config = dict(
    num_hidden_layers=9,
    hidden_size=320,
    num_attention_heads=5,
    num_key_value_heads=5,
    head_dim=64,
    intermediate_size=1280,
    vocab_size=8192,
    hidden_act='gelu',
    norm='layernorm',
    norm_place='post',
    norm_eps=1e-06,
    positions='learned',
    qk_norm=False,
    attn_scale=0.125,
    bias='all',
    tie_word_embeddings=True,
    parallel_block=False,
    init='uniform',
    init_std_qkv=0.0256,
    init_std_o=0.0,
    init_std_up=0.0256,
    init_std_down=0.0,
    optimizer='muon_variant',
    learning_rate=0.0027,
    weight_decay=0.099,
    lr_head=0.00407,
    max_grad_norm=1.0,
    warmup_steps=200,
    schedule='wsd',
    decay_fraction=1.0,
    decay_shape='pow',
    final_lr_fraction=0.0,
    batch_tokens=[32768, 65536, 131072],
    max_seq_len=768,
    doc_mask=True,
    z_loss=1e-05,
    train_tokens=311900000,
    max_steps=4986,
    dataset='wikipedia_en',
)
MLP neurons of a small language model. Each row is named by its layer, matrix (up: input weights) and neuron, and shows model dimensions 112-207. Each number is 128 + 24 x the weight over its row's rms, rounded and kept within 0 to 255. Numbers have three digits each.
Before each neuron's rows, "fires on" lists the tokens most often at its 100 highest values on Wikipedia text that the model never trained on.

fires on: "=", "("
L4.up1121:087134110105111107128146107139118131155071112175151067123116117159146154134164104135150138151174126145142108121140138086085132101148155103129122122116136132115114144097150117078090153129151128125107127139122121146135112116114128129120132119094116155146132121156144093119095124129109098136

fires on: "1", "2", "\n", " 0", "19", "4"
L4.up178:121143127177138130068148068140167124122165101108149159132101141124129145153111147107075115132150132124150082134118113165157126121147108126113093110114158081128149140097160134150143087130121112145182128122083132113162112125142142114152154154171152118156151108162138152078165140131108142149

fires on: " that", "|", "imi", ";", "ici"
L4.up239:130136148100155116105132105128118149124130156130118136138181112122118120113108122146129122112171125096101127079118095144151145126120113173098094171142204114155121114135146117150137105145121139124100124087114114130119113103142147114136114110134141101085158064136123117082137098171176132138

fires on: " a", "'", " can", " I", " O", "I"
L4.up933:106097118077087142121156065144154112133140052121156156165095146099084148146123138099137140093089133115099128149133119124139134137100136178094106098160107085116116136105130132111112130145150123116131130144104125150115109139138108116098147166069182132083123126115079204156150157137127111153

fires on: " I", " 1", "You", "\n   ", "[", "We"
L2.up524:134122183125139106115140115183134123138151193151111132147109143167116130109087129124123136104147109123139106152133113109123093154129122093103125083158098144085095150105101095148101120112113077139129152140104124129113144129172139086153133097159134108150160108158121122106126103144081138114

fires on: " in", "'", "\n\n", " In"
L2.up204:123127128146123131145119137097145095136074132142135094136091116138138118119071101079159131171129141152097164108126116156092163177143159125138163159115099102111100127128085120124101167103149091127123110109160180126121122073163164124145154164114122150170132158115115123166131117122148140146

fires on: ",", "-"
L4.up164:118141108153136109125140119121115103108108152132128124110193096095130176137099130169128158090138114110150125093107140126134139110100088179133158093121190133164168107125121120134134132140105134111139155122152156117145141099128150149107145094084108131130101107125122143142101165137176110144

fires on: " Re", " Bre", " (", "{", "Co", " DF"
L4.up424:114103140164102142108167111141152141137170132120137128079113103169109173146139115088098161130151106113143138128142122094120111141168131160146131135136121099151120131115127082122141128084183105152140143164136097142116117099109147145144086111154144106113125104076120122120159110129119133107

fires on: "-", "\n"
L4.up796:108092190107097163088127108158145099109166129145095097106142150190136124128163121112182154146144110120128117140117158137142098157084145164126141141109122129127144130134177137104150151159130108128125144146116081140171117166153125161104116156074109163134124180144134120143120160124092146120

fires on: " and", " at", "\"", " as", " Time"
L4.up867:135165109142115137152119137116127172144163097113134096085172139121102126125152118112139138152145075139159112058132136072084161092139157183144139109125118102138126069122126126126097114136129174101104078143118180126123099118116150096128066107159112101144137121142159136168091102134153145097

fires on: " has", ".", ",", " and", " in", " have"
L4.up1002:124110125142170186126137090128115100134152133130128123137111156152127128140063165096088140174149093138130135071130094138109140131168166154135116111106146118140127113120154144133118099144126076094139122096114142188120164128098146120153095130167137082149140101113187141132126131128119117139

fires on: " to", "reg", "istic"
L2.up704:121110053152129117135114099178121121135066114159126186171136150115101125123145107138116124109111137105116081106141106117181112140114110127127110114125122145141104086108107112117129167178110073109089158132176179104087118155166101088147120124120139151084156108168130107097127133142132129152

fires on: " =", " is", " was", " had"
L4.up348:121127118131124127080151169137132117131114115159162123139156151098118136073167174152100082141134110126165142135126108166156119140120131113120105147114098147105122113097190120116136140144173113134116138121067166112127135170114132135143171162073124092150120132142144103131113078073123124109

fires on: " is", "\n", " was", " are", " (", "iji"
L4.up852:137120145152155170122118116143136190163094144089158141125111131162168117110124136115138114126124154136118125137130096122127164135124136102100133127101149130138153116103125107145129091101107099164148135068143142122155140074086130157173139186099134133134113116115156139139118116144111111090

fires on: "|", "\"", "'", " Time", "day"
L4.up1235:133149134100125108147159115134129144122162129111145156155179114123135116154124113093138171122070152150149125136169145151120111148152127107096163110121099142118141166125150133146071114120124116140145125140170117173105100121112096145103136134130122109132175107158098162135101101156143160137

fires on: " -", "$", " positive", " Award", "ome"
L4.up626:130112135124121132078140159142144146139141139093121064123142164121170189107163082117155129113125102126120088127120124149113106138190127134117132141114124145122126100131131109132118153129154132138169128129131106106108106153140132089131112153109094125118089130132145139116093100132165141085

fires on: " two", " just", " 120", " 60", " ", " Cons"
L2.up406:105140158113105170149136093130131135143137089154105100136109122110143140119130160135138168157122084137113135127146159117139117150109114100130116110090137134119155122152134137115083121093082120127171117079149148160123146165129110150125117117147128149116144119123127114153184124124100144117

fires on: ",", " .", " because", ";", "ret"
L4.up615:142123154120111144109075128142100106157142169132125166100086110138135167127153136160140139082142171151124135156148148138122108154119142169085153158112086121162146138080118102137132113124117151136152127104143114126107154142137143125113161115150121131147135147103118116153149140137101099134

fires on: " which", " Best", " other"
L2.up598:130128144109117164180126166145097104124152115130164148118199138114158134167133079140135111149138104165133141128082134104071107115125145139173143099140152120135113092164139102141125125128152156127132143096120142100091123072150124092105139116099095144119128099130157115143155127108128116137

fires on: "mi", "P", "min", "bi", "rat", "ingu"
L4.up485:159143136141137116163150141132095115156120108141150079141135104120083124148134078110120105161110118132126075129115134111105123120112131129127149127134176112160090147151116106119133089130131127132099141137086196136127133133113150121149121168161144097145117134160148118139091134141091072135

fires on: "G", "N", "1"
L2.up59:079177145137107095091145126164114096149091097140152086137090126102139137153146129127101145111092119118121091075131100125136093122136103125137160118098159116110153149113152149127105146094124151150130151150078146159129095151128110102155170121135128122137118128142119168148167114112116149129

fires on: " and", "\"", " &", "-", " backing"
L4.up978:133137148103142130099172086140135102074149100124147143129090159133162110137157113129115128169134146156133154167123100140156105168102119132145113137111149122154139125120135107137114152107099123144134113128139096117093109112122115137109136124119113169100148118129103122155148138119122157147

fires on: "ll", "rit", " contract", "01", " investigation", "ript"
L2.up478:137124123114106082142117168113106119129102156093145084137105157136153114149107149148154088127092109138114160128133131118109145117139112129131168071116110107100104142165139114110114110144155121124133127104116126116088146096107105170157130119138146088145134141123164145094129116121114126180

fires on: "de", "ga", "se", "sa", "be"
L2.up1099:117147146133134149125119096141142108107123145151139150154123096109105077129087149134155131168140115083126095132175107110153130130131114124135097121117150145149132134136123153097165122105116109114112142124182145150127129137147116141102135124117094176091135097146108122122115141110148070096

fires on: " Court", "$", "(", " Constitution", "{", " Revolution"
L4.up739:123129113118129144153132124106136136140130114149144137149133113151170153113198137130187102131123173130177129114136100133118134117124131135123103129163146120070132152107146112129105165098115087130159120102126115084128163119144147109153123128125135138110147120105196074089103103156154089114

fires on: " a", "\n\n"
L2.up516:098140103114137144161150171133124105129130133130123139173073164137160068105075149164117131158141098118140152166156128143093158144098142127134145146146131168135129100153110136085128112140147130089156135123105167156117137066166137150109144168123113126141111144128111131145115087100117151155

fires on: " as", " \""
L4.up394:160161134104101118111157191116152137182162135170133106117136142145150096094144130133149132146136114090124103096132100157104180177098140101095092174138174167111120166140124129129134151108150121097099123132164127117149139192128088137142153092136106095145097096121160135166113115142166099116

fires on: " in"
L4.up561:100141158131144136104201116117167137101102171110144083141118112109109112157122118113115128182080166128175104084134106153154126101132121113122116132107095145106151126119120137127120162103108093096125143107140111126128128177167116112105134160128126134115133116153202166133139158142149100118

fires on: "=", "-"
L4.up456:108117149115108119139114121131105130170100118126116055124096167174135092164173122099165107117181147097167128138125142108144072131113094134134161098132174139096123114123114128061106165117154116135116129109148108163115145143142112166108121130102121125128123146116114140140106101121142152100

fires on: "r", " bo", " du", "ru", " ag", " l"
L2.up63:074106089105129131157099110109115101105136150151139126152128153079131142137158109117106165134104099092100123134106134142155119120071135141123148126132104164151144142122126147122115174163133125137135133132102095130148130125106152125125115131099145138133127115104093150117169155149137160092

fires on: " the", " to", " its", " of", "ola"
L4.up1060:144137116132137165115117150139133132159120135143159118113144145115110176176139126156128154150135101114077139157170171156115153094149152131142149178113170127134124163124145123082154109125122143123107141151093145170138075113199097152166125104135132123190135086157112132150137103135146134163

fires on: "\n"
L2.up586:158127127147130167066101156171136120126147139090163102114138118150116144138124117127173144093098098130163112153106153101145122134089129181098110155131081150099132140144111157133105099096146145117128117160084143104170150166145085150129131169105111136159119130151128136136137160108143115129

fires on: " |", " and"
L4.up126:100154123134109102090103117126121122105144129140140131107133129122112127146155137164066129107116093086140146132144078099141103127120121173138132122093148162069122155140157136111135135138077111110113136115152126144089170147116116173136143110158106117187138122102116129104131160121145191129

fires on: "and", " previously", "ally", " former"
L2.up835:120150155152081109107170174092122115118106086144120100112087160161099173117155160136121149091172171151156133134153132117107150142111140151108132154155164086146117135109088127123120108110124110144133166135096118121108154104145119109114124138123168123101110124150143165135095124123131193096

fires on: ")", "\n", "="
L4.up261:157142152161103167170138144166111121108142127084127120119087124141120123131142083129149175127143176127151138194142125149118120118107105107109161139113120157099130131097123120138113106107128162110168114132137124099158165080135118156127160169086088107084136140134109131119151125141124119143

fires on: "s", "al", "es", "el", "e"
L4.up1147:135105114119091128089113132097130119065172108147099094130096143098115148099126151132124128121163167120152089084121156104139098080096135131162162155131140102083144084109162128093146128124109104107125131095130122123175132123128103141120131110089124131125148099133158182135166135126141152095

fires on: "ne", "le", "|", "ras", "dis"
L4.up188:117113107100117119137106116115099079157173161130120119106132172128155119153140136151115146083135103155132176114153106106151167147093102117121099067105148110085105133134129117140114110132110159163156175158150110133140183178145138129095086123098168129118153122110103131099123108132144162124

fires on: " that", "e", "an", "ent", "or"
L2.up981:116133068131136123151165144115129120164142143150144151150176119123165118098141139148072107107090113138109186116149159122155137114162118116135099124122106164072119092128150140146149126135128173141154112123156099156164145119113104110140152128109147155128149140122106146112129140122155080153

fires on: "–", "/", "-"
L2.up136:134102170097157163114154108165110136118142132135161124136128094104130128119092106129122130110136126109122078120113103113125086125155122114102148141109118140103135082116120128137125137144083097096135146104157171099140102110112165139137158100099099108118123128136148128138129144153150108134

fires on: "-", " -"
L4.up1158:131123111143133151098144167112157120130163085146109135112113119157176133153144144107139130147197116110124124186109119155132141162139150105135163157153098138139159145158097107154145133107165124162134136109081099154140071121175135149115104164084076112141084128125163130133102123100129138113

fires on: " to", " who", " they", " Ko", "You"
L4.up960:093115139096123102167115097179096135119104135128116138070120108122126150146123126130117095162169098107140161113154149099080080124184128121098117121162187125076145133154148142160106125116127144127127137133130147125111126126131124098112129141137154151120106171098164096124163129154125073123

fires on: "=", " in", " out", " la", "."
L4.up338:111141172128141154107064128125141113114121164150124073120134111121145084109104145145129159101157141119105136155120114145113116149138140071172143096130152149128134117149167150129148136137103120087158126084115098154147120138134138128090101140144132154148115110108147133144153134133137165134

fires on: "ci", " north", " west", " east", " south", "co"
L2.up195:154135101117118155123134131150096108148127121124117057139126153149131160098108168125106115126122108120118156147136136116132064090098123138154120167135109130142106124119109131110137107073162107120117144141162114161092142160135093124099117119172133178173167146149137091131118120133102104074

fires on: "-", " a"
L4.up359:134125152120170130098165123116154149118106113134142115095124100141106166116139097146092132146095101113128121089132082128130143095160126124114130116109120156156112144080110160118129113148130096124169117092154199165120131125163123125119122127126149157127121135110171133155124152147166094143

fires on: " Reg", " se", " acc", " Ser", "ci", "att"
L2.up1125:140130188113141108163126148145116129183094094162102125148116107145057129162156152084123133111105104118089128146091092101119157142060113135093130117119156096129087123170103132146153132065140118137102112110163126123100113098122140112157129185135142137127146081141126119109087129104125170109

fires on: " \""
L4.up683:106174132158150155195129137169138100171099168136112098098133093114159111121134148086165166103156107112106129115119128101105128118111157085089149161126164146127105168131117131153140159172120134125090101106140133114140151142131122102142138086151131147138125088114135100101087111124150166141

fires on: " station", " election", " in", "track", " Roy"
L2.up444:139121123128131129139114088144118161117099089118122125122161118154139093143131083112157100108178091112163139130098131149110099174108144129115166153112121161153159113133132104137137112137104109126132101144109128135115148153151161121083132115148124125134134104093118142154169074128160103151

fires on: " an", " =", " code", " Episode"
L2.up977:123140117119131099180121099124137158118128114166125094119101153134100133108147137126095133125169147143109126091120166144078154118096098146154127139120171158143158125124180139145127128113104111167123063131122203127124110130154172145134129104123138123108132160129140085125107096093128124125

fires on: "|", " are", " were", "s", ","
L4.up964:126180141129125101147137118126133131157121149116108121093147124096134098137119139135155154098099107115102111150118096149156102147136123110090140142128149144122182095091114127109115128148125120105099138151154158137103179123133142113129122073138087125102148129122128144135104142141158163147

fires on: ","
L2.up1224:129139149122152138109177087195090155145092154134131094102103128138137106109131127144145108127147150130102139119134146151141103133134097141111159113131121103112153120152138068175164149146099111145164122135110122144113162112193130151172127167126119157137127178138133189121071145140131150158

fires on: " War", " election", " Championships", " Championship", " Games"
L2.up701:156151111153123126170151128111097113091124150132110111158094167148140094101120156130090135066108153134099146126156118145121141111143136129127133108131129137113129152153164116120143109097131134174151120135155146142082152127134106117119149151100164130131113119145167138095145101147101171153

fires on: " his", " disc", "'", " accept", "tal", " "
L2.up346:066122126078124138133118100099103171111083131102109146143141146156139150120130111109153110142144076141133163132120106130138121131115194139130158109120116132154102083156126094076111148104114174112140120143177125140122104157128135190111094115111152127083166093120134157157120145133162154096

fires on: " at", " in", " St"
L2.up1245:137106129144132138161119102113129098102155111092128130113100130118152143136147144087161127147097166183113161105145147108126163135105163113111123137115132135127105113168140142134093110118126097125146127123128129125116130126103111143089109139142091123129130147132111126091113124134143134104

fires on: " ", " was", ")", "_", " be"
L4.up815:109148134126146191129121078116131096178107137151132134119122126075086135140138104099145133096129155114118163068145081144122122110102129107108167138152113089127149153108149112119140119125176119148162130140107134113164116119113178140137125158101135102101140108153114167157113107125121120136

fires on: " Home", " Law", " National", " Univers", " Port", " Land"
L2.up269:123158101132126102111145103146103095146133120115158111109084142119125127093093150121115150126148189144141112159153156130082189154145126138146148169155102106122112124111151112133081131137130145121146114084150106131150098136117148113110135122144086079129132159101111177134112140114145173185

fires on: "ron", "eri", "lor", " Year", " by", "rove"
L4.up633:107179165129144171148142175090127131117158146126152135178148144104163084112115140158143136194109088159151125120132121118090113176121097167149115136112139129117131146155156129115141142114108128108119134151119174120088131112119113139147132107135156150112121094140176132121135130135128134149

fires on: "\"", " there", "=", "There"
L2.up427:123143106133128128168104149152155112098138146122102119172140120124143136154111171097094166132098152142150132086114131146110143124161138114115120168135114130140112108127120111143165139149117153124096089107152135132112114093155159133109158107121151138101139145054148148160126118114119147152

fires on: " as", ",", " Rio"
L4.up730:096114131138147157141143094139116083158161129118111096130103138105116165117135158126142163111133121101125103080150172118145117136139129160144129142092130188156117079135155139179123077103155140109131126129120125078142107089119141158142094133109170131137116122162170112166126156130118170128

fires on: " age", " million", " Upload", " college", " community", " children"
L2.up138:088048140099117119085128156127100118112125082138134087136153111103092148078147102084132129167123168126117149130119117119165148109145160152108140136135110123126117111152116149134085163139147145133127123153130097133125116132114135154135127147116109095089089061157111120112136116156156124130

fires on: " to"
L4.up1055:138125085167117163157130120161154145161106158144128136093130147164121120144130132089129138114149159102108160154122120111140172120160126143148147164102111111132104140132103134092118137102167154138127121190141142167093102153134120114134149095162108133136121143114132135146115109126173152156

fires on: " career", " end", " Ohio", "ball", " America"
L2.up697:125173122106130153099137116141154122118089136132119143159115162145112100086150111086121116119119172141078122187134112159155130148109151106126126147149108131128163111150139124158147161154113138116137084135165165124113146156146125137146123105126151140077103117088102156146118159115125143115

fires on: "-"
L4.up363:116130131140143120095115114180105165151109140161142167126173081139126161157142101096130125115128170081114146118142115134168107132091099139112133126125106119127137123093153114095109149126124103116140120091163170107122145094123169115095161125117102100112114105136141081114141106171116107126

fires on: " was", " is", " were", " be"
L4.up292:148112133132120126108156143177145157143090130138094140120127141104128095155092139101136155149098132126122108122127116144166084160092130108106102145127096080092137147122169105129135123156125109142153141062133114136135133088099190141127147145112109115086110160136124136174102108122121111137

fires on: ".", "\"", "can", "ca", "'"
L2.up969:134152100118132133161151182150115155144200124122162160108115136136112103119131136101116127145118152157161144113140210097143129134150131114109129105120147116102148129147136127126115132127180133149138095097135101136089137088140142155138119086129133121160129129150146094111147129089103155133

fires on: " |", "|", " Length"
L4.up479:116156117160119133122104093102118086117170135133095075129159118088185140105164142172145139098117093099138164121090119114149134168079119152123097118106157164097144116141150111087121120139113084111133130159168096118116092161138141139096133093121119142130152149138152142131125135149155143134

fires on: "ce", "ci", "imi", "it", "cel", "end"
L2.up471:096154137108146124110128105115120112131130157176131124082173110121122155135119142126151140121098125146106107124086101146124149127147077154145155129126172134120141090082135146104131135134110086133084135104141154108127097095116116145129139089121149131104110154167175106106100156106110162172

fires on: " at", " over", " to", "ti", "xi"
L4.up752:174093104127135092163096160159125111144114115101146158142106141127141154093188152116145123156103158160157168134137151128090090110168140132134125117145164173170159119098133154106108148120083080132141142173113139129107125147115090099119153095143084150127136154132173168084115114131100118101

fires on: " ="
L2.up480:140152158096122119137112134078154131120122181143137105154132122082091138099175154104165118107151114101144161117154123143104160139091136135146092138122127157089125100082154099125152106127132155102131110098116176110118148133136128135163126133112093110115119132129140122140166127127120116107

fires on: "″", "ue", "ui", " to"
L2.up785:078132085124152191145142125115153105183112099146139099135129133135123129128114111102155152123163159152117161141116086077141182140173131110151086155114124133148160157148111112138121109101123094129145076119126138121092091132125129150098090118133119153157113117104107119146144097115133140133

fires on: " a", "ident"
L2.up483:136169132146126096147144153091127093131097114128117140132111113147143139125139107136169113131117133160102124115098198083159157142122148126139131084111089158143121124161111142134107111116153115132143125129139100126119152149130120164178128130132132178118119127134085160142151139141095134149

fires on: " which", ".", "=", " are", " be"
L4.up708:120100171127141110115115113170100148139153102115106181127185109151161127161115074154148132129109098140131113121123143104117108128113135136164104146079144125114161093146076140120101163069140126126099123144138138130137145109174136138121147116131143119100142137125129144101126104141149114158

fires on: "ti", "ci", "ki"
L2.up175:133167091099116131108114081133097145108129091139123108108101121115157136130110149103115152176115112131111107145125115135119135135119146108151145120158125175154156132164163132157128135123138108134114121123090110122103116181174122080109116137132155130159118151172134090181106098143111144088

fires on: ".", "-", "|"
L4.up156:164118139139124146106092113100115157139127147113116131108160080140140161161098166098115149121090147123134148142132093121118127146142108156149114173132141106112131094150148139170132076093111124129120096120142141107121143110103136131159122130122130107160156153117116097082142122144147087164

fires on: " |", " new", "|", " original", " Western", " Paris"
L4.up855:092137113139097110108135087144135149113138116126150099114110122130153161102188140148138147140111154148157124158165137142131096172113144105136138114119150181121184124165108140112124134110123091143125177146128074137115146133104095123120126115114102122120126170092115155090163173124139186156

fires on: " for", " in"
L2.up882:118115124138121084197164126128155147126162144151118144171131117100083122100128154142155166140102152112137162106150100136140166114136123122146137128150117164056140151145117126108124172098082093142139126103094115112132152130145122136093110110114141118125112181091178140092108143143140147112

fires on: "d", "ert"
L2.up875:143173137117116125099139105128095104145175097092159182103128160147142156141148125174106157073127147131142164156119153110119123152065146112116149142110134104158137116113121109146211182140094151137127111099147088143108138129124125141120126119090151129096148134138098115123143141108119148124

fires on: " has", "["
L2.up1272:125113128133146176141149123150095147115156139154129093122160128166117090151101138094111133131124096097139125122112116109140103121146126104125122144144151110113102105111130125140118076098132089154173119122153159097145142131133135111161097099169141120128175116122131125121114133122136116144

fires on: "\"", " lead"
L2.up900:133146117125093179138129140158103129114153115159121128101126089118141112105135112070131166147162094120150155124125160153106180132118145112124135111126091098145094093116120109108130149101163144139105090158152147161134076129154201135095147146133103136132158107119135140149165137114104161132

fires on: " &", "/", " and", " +"
L4.up237:149151165135088136135155089150110150084102107122111135146132119088186099166161093108104113129127170128123181125127168136145106097102131144158123136089130123093115118150133099108127176113093139145148128102146164139140129121145129176141067109143110161132113138113098084130145117138158174103

fires on: ",", "_", "aw", " Hard"
L2.up1070:164111127093119143147180131129103080155152106133146098095131131106105135109128115105163105118154132080074104158133150156115100143085137133092123107090101139099135097115113121136123130139153132105162127119131118157110158138174103117117118163160154134095102158146130125110136116122141121127

fires on: "'", "ci", "oti"
L2.up106:092122168115130155144133086132090099141111121116125114175119115103143098113133132119143105108131081125113109091148139092133138115126145128156162095147124128149145096138146104118118159121102144139155116123134090159155116129118111148067112096145139101152154097120140123144134144157155110108

fires on: " N", " El", " Ad", " D", " en"
L4.up63:134082121138105104062114168157125163134104143169146128092104117142133136112137085117109095133112136145154117139145122118158151144107126136103132117137138153123090138120121084150112116111137122179111100102144182131117150130123154128137126111137154117089109118119114122148122133118175156113

fires on: " who", "\n\n", "\n", " They", " Many"
L2.up991:121175070134126116112132073128106080102134147161156127173155136108182147136157104165158120121104142143109094121133155105119127125108128144090113136137157144147091100110141110142123103142143115116122125131131146113129151094139103172122146151145107122145147158106163115126153112088115072125

fires on: "si", "\n", "."
L2.up971:127138169139140085110103154110135148151133099136106133122174068107084115124134099070112142133064150112105092110135020116116097158097133142138115140142114114120171066140136115121172082109137127145133121069132139151157064124113128120111149133144117108133128129142132074132144125182164162135

fires on: "to", "chi", " College", " hours", "che"
L2.up26:121097179099129133101116096143083134091091121155125107122100157142098149113158200174112147154116124130154122162166105144128166129139135099093135112121076127172124138121129102170121119112118120163127132148124140110119114087109107125146124143108125126148145164138129132161126155120144161098

fires on: "\""
L2.up1038:133107137146150143171151167125157162123135172108134146113110121133077083114125151120102143128133179135169119119136133104112126167178130106116120110130162130134159104131156094144168151120099141131107163075144123134150118127147139142096141119174108160093137108139116102122099125135128151145

fires on: " (", ",", "\n\n", "\n"
L4.up469:106175125141132126125129114134105160094170134145178158155151121121132098123175089133164117153141146104134124098141143162135145125035140140090116110165079132146122099137153144108144135139134130136165111139095128108182125094119143144084169148103081134111147124138112163145123112120148108114

fires on: " \"", " '"
L2.up666:137151131129158093143092141121134048105124166119110105176125130155136127093148106137171075078128123100138125133063134126127131108127144141140103141080167128139143090086119103158107098130083156179123079137131107166153108114142123125122138099139154181075136103142152097173163137140143153101

fires on: " (", " on", "\n\n"
L2.up1066:087163138127143138134131087122169130111148128121131097148153123091131107121120113101167112100102140125138073104159111129161123107100150170113107149149139090110115082116149116096159116151105115120119151161145143157147141116128139081108095107149073119108114131171145158120099084140146121143

fires on: " she", "ó", "ō", "ko", "å", "do"
L2.up564:165190132121131097118109166089099166104088142169092133118105122078141136074114095182139090107138133112149171134130128122104139099116120099129151138142141133160147115063148148154152129135108087114139160098121107122128177144096105133116099161148134154142146121115123126117097091131123103116

fires on: " that", " had", " were"
L4.up322:134143135118130126133116146142122111127112133119121101127190118136094173154091133132113138096149123183089133127086110111129140126135113151107082167145137119130120159129123113125097073135128078097100121129153104147107139120155153177132137133162120121167130090167102115136112088133152099122

fires on: " \"", "\"", ":"
L4.up720:102135163144139125192094130138130128114144147084134096162144117128138175146164109151136138110070124161162107155109165124117111142165155108122128117115155121130128137130096141129120143102127141106125145138139094133071167119116115150147119134170129103132169135137118135166127102161145114088

fires on: " to", " an", " who", " in", " from"
L4.up1141:121109095155126145134153132141135116135102121171102123127117147134144122124107125121094133173137177131130143148100116159131122157130107097128130137120121116089074170089095158144096160080159106135152080174125171140093096120171143154152123140104132113130090140117113089104123127103144131111

fires on: " Upload", " children", " sq", " married", "  ", " District"
L4.up423:117119149124106116093131151153129137157161096144096099119137131130149181116101102143120137160126129128123139173153157148125141104092131106106111136099115099142091128142137118111103161130141141114140112121134190103148106115105133150167164145087116145149135115141105102113141121135143146179

fires on: "berg", " design", " Design", "ét", " orchestra", " guitar"
L2.up625:123173134141128105133124162122107118131126116085125100158095087115151142123124115112142131078108119160077174151100090139142153070064179100146150064114141126141056171105122100133111130113124158164135157116145117145098135144117095143128142161196145113101147145109120156122153121127120152099

fires on: " \"", " code"
L4.up1231:149100094145102136174116095135108084113140089142142092124119164134153148106177114129113115119127126097151123146129129115099153105142133128167121173131126162184133122128136130153109129111104090140103088130160135182133103129108144109135122129108114127132085098153151135161089112134119155149

fires on: " an"
L4.up679:123127111125130084134115116148166159150124167105115091122149082180099131125108115132074112093140155129114179084146144181154126144100077102127102133129100165113113211146136116114138145107153102147108102112153143171147127102156152157140134152131177130174143110120068114144121170126131126156